config.yaml
num_hidden_layers: 14
hidden_size: 256
num_attention_heads: 2
intermediate_size: 1024
qk_norm: false
init_std_qkv: 0.0295
init_std_o: 0.00558
init_std_down: 0.00279
optimizer: "muon_variant"
learning_rate: 0.00564
max_grad_norm: 0.5
warmup_steps: 200
doc_mask: true
dataset: "wikipedia_en"
MLP neurons of a small language model. Each row is named by its layer, matrix (up: input weights) and neuron, and shows model dimensions 80-175. Each number is 500 + 40 x the weight over its row's rms, rounded and kept within 0 to 999. Numbers have three digits each.
After each neuron's rows, "fires after" lists the tokens most often just before its 100 highest values on Wikipedia text that the model never trained on.

L9.up741:507480515495505485425536490443488483504509531498409510453523547440495468540521425525499440502508523429521577480483483521523490543432547482487484484447534537443521478525514505558447464485523511538556502470555453497588506559569488540551458506503561481526517546551493480505492529430526434424
fires after: " |", "s", "n", " as", " As"

L7.up808:513495515554467478535495544455486515565558494555413491489530529419471502485451564570474541436530520434532523546438450535434543529439562526474489406445437496442488535517484479528499524474545506564521527528467561493534511434565519603512572546500472433485432493530516460485480505459480592469
fires after: " ", " con", " in", "s", " re"

L5.up703:465555509474550538521494508503537634467543533521511478522528521467516523503541467493480507561454444534461525532421535468508530476488531533507511511565557458553424437526503529505522564432453560525528460498465518485395531541476497506544481455461587466519485566501547490483422525489474501484
fires after: "c", " Pa", "co", " Co", "pe", " co"

L5.up840:516484470547498520498466523482489529544518488497476489493581572505540431434489447479503528563491448442484486547461555517476460538547564484569538465590428480494461476446441524503497480453507532481500496432495517482550488543479547453539516550440512477483481434412544474505547531471499545484
fires after: " d", " ", "S", "s"

L7.up334:482465492514483507506523522478507556496471515507452452478573500482456454549490497494546437463560533507471540517436579473523497484483561509545514438507485533447558531518542578514486507529488488569464441507543547457403470560435548465528533425493441545483522550511475422523483482534523466466
fires after: "s", "t", "us", "es", "ic", "ate"

L3.up300:540520421576492434468480499562521503476525500481503440509503490518532618576516458461508518489523495579476528456563459488510510468507472546456555517522558529521512442504551445490481447542523440511468397463535539535521498466492504460456491469570503508487511515437505488531478518491628521542
fires after: "."

L5.up931:491463418519481543518463490551522564458484527460465499536505462496515452589492502559556487525534523499473520506456485464514447518496484452463554479526527521546460462490541475517557427574557451484374493494519534507431496515529450501454417528492527501547550526492427500526515516462484564464
fires after: ".", "s", ")", "\""

L4.up133:410496497555453518527481497525434515594503477495455562496573502465526492560494517523495620437450543419462518480456533509497451474488552502493516489506531575495497484534490525540502572551463489492410531459558469549499506469455422478535425413497551486512477521500554548550454517482517523554
fires after: " Ra", "im", "ab", "iv"

L4.up529:461528468569502532499530478503557472516535500500428455541471563572466530518508480521556498552588516549530478513419465466514497518462512504524501473516548474480530523492477398505475420578446480506527498532481540526469509472511524588553530526572522517534461561478543499540523418506526665456
fires after: "s", " P", "ur", " ", " comp", " win"

L3.up879:493455481537484549449508473514427501457544513557555468492501517478554513573499471465456528534453529561459490592514524537528518505514577378552502472506484458542452493511502434500474508479565480523512474456433562475511439468559483550512475469540488471532485471565491535505471376479491489528
fires after: "e", " He", "ce", " se", " he"

L7.up816:456511563492483498502552548532518471488514476498499495556498524449464454536476534521518489514483565475550551462440465574507528473578530533533456511567492511425433519625487550548483483444417521490563455518490560483501454421467538519507549468541519421483474537406582449481456513532417556434
fires after: "s", "ro", "|", "-"

L4.up390:556527497523502465503465530405520493523562509504535502551455449480466559565477527486480587438446461486462536443461484567474515534520491416514490579485465545498498511503538489532549491455437443488517532501550530604443513470515456405499476389448475482509573496492477548558507492517567539429
fires after: " Go", "-", " Sh", "itch", "c"

L4.up644:519444490436509479472489557482571564532474455458517544485561491492447445501511543553539440583459556538515506538493492462541467579486456450445511510499464497505508557548479546577477504487514535422464462477518528503566484509510488559553525542478507544429539550511487526482565508515516576501
fires after: " Ch", "arch", "ch", "th", " Du", " Sp"

L10.up755:444556484497458512493443497482471513533500523498424487491467560459540557536508475444486540542566476478607527590504457508467507463546474530467487467525490481494506509497494477490490470445540486510455537532453563508495453478504479520539499508509510470493568572493520420446507528509503509525
fires after: " |", "|"

L3.up336:458509527544508480446514472529497565507483515442485553503444490528465534519504476498530462470522545480464427491482442548459444566484519480453498572492516429508464569570507513519462438461475480485519519340508460483534563427435506487562523544491498514558480463461468417475525496454521482504
fires after: ",", "ri", " di", " Ja", "″"

L3.up442:491471476527481541446558531448502492498523465529500509493489520533532522480511524421464538497460523503438456496511406491499558515529513514489457449539498499502483493550506453392431506498488545511464462512472506524555471419493587545440491515488511464487424525479598528433451487478487460595
fires after: " se", "e", " co", " De", "ci", " di"

L3.up658:468482518559487409505477532571473508573449484427542435539515433416477454446499487484469515479458519529579507484546486525574494554518473491496504517504526503420425508498547512554505500515533465481490466481491493499514552512465460474422493531536552475458521531447526476520416521498528532508
fires after: " ", " K", " J", " S", "s"

L5.up963:481515454472456519515509529457446487486509482528446468451475514491426491556506522537564486474529522508507453542484568432473512495530515468510495433541566502502520509511568503501394518486496446473498548466514567507443454491557443551517517471499539518449515551488445453523496500515516492485
fires after: "s", " win", " sp", "ar", "es"

L4.up220:509521451493469481475505536519571485535589466528479495477389511501513439495510479455506544457451487529472511518442466500523455513453514515488481507544503512481527490467520557509488443444487518468587415459463568531519564524460516482512464542518577556508525513522486447509459447542438462468
fires after: " pre", "re", " S", "s", "ite"

L5.up159:481532476480529469530509511451516505512561415456478538553516518515524469480516502534438510483489482455466446515537587577468492500533527499482561463529437500505458566499604487551550542525492575505532479431534565512477524540512491437475454475580536540441453512457474516486439467515524447448
fires after: " K", "k", "K", " more", "s", "rd"

L9.up40:521511482524543431445461486547488496506494524456532476555553469496486505492543464466515465497511548617464399480500521467450577510481436495510467532551467463442517497534483496455463490502497458528535522532450486586538522480472432519400495538529497464528523594493532487508475523501532533525
fires after: "s", " c", " C", " P", " and", " con"

L3.up777:554503525565483459484494465458408478445503461488437478512509512523583555439485542473520489460463486546510543468473497456563523517528537441479479510552481518547503461465509535533427565485413524534528523507509536467537513506535442444418516490514524482503483489483463596468439555478577513482
fires after: "s", " con", " ", " a", " in", " C"

L7.up708:524495600527549538511518518535508539516529498441487483435492544472408479582520556447531565405521499510459501484442460474624470496530514492495540492568475623495595504474460440508501521595500495487480550484479488526527451503541488529529491489464461545555471518506537521489446496461496476459
fires after: " Con", " De", "s", " in", " con", " an"

L4.up351:552495483480546470481539482540498497540503485505457471443506484560525465489504504447488494494452500479489467494503520468451484551478554579488479475567496508481471483422494508560496487482526532525456523468477460468451503534521547508578499475470459451516470538553494564452536479471514459541
fires after: " I", " O", " Na", " Ca", " Li"

L9.up664:531529476547528493504422448479437502482500507467539529547556560478453595510462523533535515503452525497539450437432507470549548523499457528469538493485475471495516471471474415518457530542556461491522522521543544577493531541495418534539483551614590421479444534523628433517488508522482521516
fires after: "s", " ", ",", " education", "'", "P"

L7.up597:529573524577468492485512577461509512446544514469470515556531512434461452589434480509480515572574486507522541469471492558476535493548586434552481484584474517498431481522496509535499474486449456460478482490505488548535496531507559484532481511418493453507462482560467466514485513453536550481
fires after: "s", "ent", "c"

L5.up627:525411414483455486467527496480486552459512543404476498483534556436498557562493480480521561513445545500492545513552509507464501500537548491482511544572560508517443452474481538571546469485465483469482402544465517562538433540537481404500453500477509454467485494509469402503482439481503487530
fires after: ".", " to"

L4.up31:512507509522486399541476440462420507566517457454549493554531594446436445546484546454490422598519544515537464506491530502503545487481550558491512500535435483493551438547508555504469503516563472429536531483485497517483530526498437546525497540526484508479506493468579480529510620521554478424
fires after: "s", " C", "us", "w"

L3.up729:515441433519481470463513488464539420504507535491496509510509554492505551391496533529529513504497479502525512594588463426592455452549574442469501504581478490485469445516460548528581468533532461459507507540520494467542480468530514455495524511525470462582395526443459414479504464523492523430
fires after: " 1", "–", "–1", " lo", " 3", " 4"

L7.up344:492517363509548494443462540494506507553495446533529486514498493493494510601520529516468516514539466499501539468506554550528412560530530480528512405529505537471474488503476465524450500491508425459545517479448504483492437538534459490477515405479495511462521556485487547565545485559538438457
fires after: "s", "er", "en", "ar"

L5.up889:489495505536524414462478496520534489471453489471480487485537490510522458489484574467527514436472422491525557575487512450494528464440472479477450515453467530439515501494499529488424542510512568484476451510451565512465468517496501529491508499509563504538525536512480535539433636511552523521
fires after: "in", " pre", " p", "op", "p", "et"

L3.up680:452525515479472554505475469477483576506440521467439493491519482532486455401498471463446490465508546504485463550480466524605512491501542530541454447503512525552599546547469484439382497419539470503574492568597510562454489512513537545478525462573442475509579474535499531529484445428523481547
fires after: "S", "s", " Sp", "M", " S", " sp"

L5.up367:514461444585564513543544440486530555517494530492509474549508527488564468563535575515480509459558492460479497543490523556532523526489448425520505497486515508473484498471482527506528483504422475451445472566460500475479531546551568441504532512502480391521529445521493482460481502469548511450
fires after: " un", " T", " st", "-", "ur", " Un"

L7.up934:538516454466504555510464521452496537568520515491533468505488490442468470521478464512457461548483489459552572527481513434472531539518471489507515472462496483468496498514508530532483494498500460468487488555475519526506535525535470551501374484564491532521586582563511463464528482541585493499
fires after: " |", "ch"

L9.up846:477513434561581527429542516509422519541520495464486527509521563478552549551503471413479458539410524477488508573490584516490515481499534473537522575495560519474487563527464521452563492509515551589459525522542540422508509505478439521509460502558542508493549545514444477501539524483496464512
fires after: " he", " He", " was", " and", " who", "e"

L4.up944:465373560522507489503449588511553547503506506513507498559484518509522457515469563464503485441459452505475512591521507441544447450511499564431520542467495493560469528485487462509481555530558477486471458531427507489433531507515557525553525498513528467540480481480432443512550570506484516502
fires after: " p", " de", "P", "com", " De", "p"

L8.up839:546476492552465476456438570472481504488468505576574480530492548500527494566449500520516540462508484457568435543574524491566485526533508487465505506481437546490504496465485512602471539476536568509478552495480549540514519542420471470449500547586522518428444461452493549572449508543558476507
fires after: "s", "as", " K", "k", "l"

L4.up306:549501519535489543492603468445470520487561532491456470536497495419448417530456536514528402499505509471493453567441476464513531482506565520489472458499449525545531500614490511535505487515537458482469478511463466521474505525517517494502573509484481485465466517479533479516518452508490521493
fires after: "s", "w", "er", "ow", " win"

L4.up473:532549451556492544516546549443385599489491451524542464449516468476558499510450461529516527493479491552503614509495500512510538425530438550541445422471490471562429513509494538471507607453506420499526525515588530474452516541501560599504505439476552451524479524403498425487472495473485484534
fires after: " pro", "c", "m", " co", "-"

L3.up27:505495561527425546430523510506453471602532513414551473490434487481518463481466478482508474518550550510552457451445512436502463581511455556502478530495535476569485514469483533549448457474572520468485480536490512505472483549493453543509414436481442542487502575477434473522534476492452557506
fires after: "s", " S", "S", " Sa", " ", "ab"

L5.up73:454429479532462478500578473463489479584561528514541469457569520467465461473528489498531528445523473504537579411486553436547465550533507466517491531537524548521495498515489581519506435469459514487533479484503487505462416423497533532528473419477516471493507549503504541511550434468511504584
fires after: "g", "s", " S", "ner", "um", "n"

L10.up440:437484511514533511475492508546412526503540560487477505514510490493546489501505498520477509465477495524475510494476496489528595527518477484513472545478541589474478474494499553444504532452487469642587518517509484479500476531505491478505555466554567526564454512450599545495457502520554441478
fires after: " in", " as", " (", "\n", " ", " \""

L3.up4:460527515507559485473471529447557517487496439520508573489501562515493525524527580554532505417517468518518560549462483555506504438561496439494498555482505515496485526450545522462521549507423477500490435469427565537439506540485533477559500481481459532520498503508539468540509462500553573486
fires after: "un", "ic", " un", " Un", "or", "T"

L3.up633:523519491496477511570479551494482543483508487462516585528562602521536463436490504506484495524492522480476554465408446512549493505486453509560465549502482443581531498495430385472449487502481555438519489519579526499533531570491502529527468524497531471516513506477489476506598553461462485544
fires after: " ", " S", "S", "a", " qu"

L8.up974:508400530558495504515533557547581516495488541534525441484508555472474518503539511505532548512510551494405522558427548478515470521548523544453453533532588476479490548458469469537433470492530492488483515468528485450510503460612507518537484499469561476519526462525519464465505454532479490505
fires after: " the", " pre", " de", "n", " De", "che"

L5.up989:415535465493466531533516508474504454460486501472479505543516449472556460528549488528466492425432459438423501492498545481456485518451536535536520434493488528597517483539514462648577569482506554390470514477451475494561537474540495448571514538517513483477517571556528487467438471440490497539
fires after: "im", "c", "id", "ab", "ub", "y"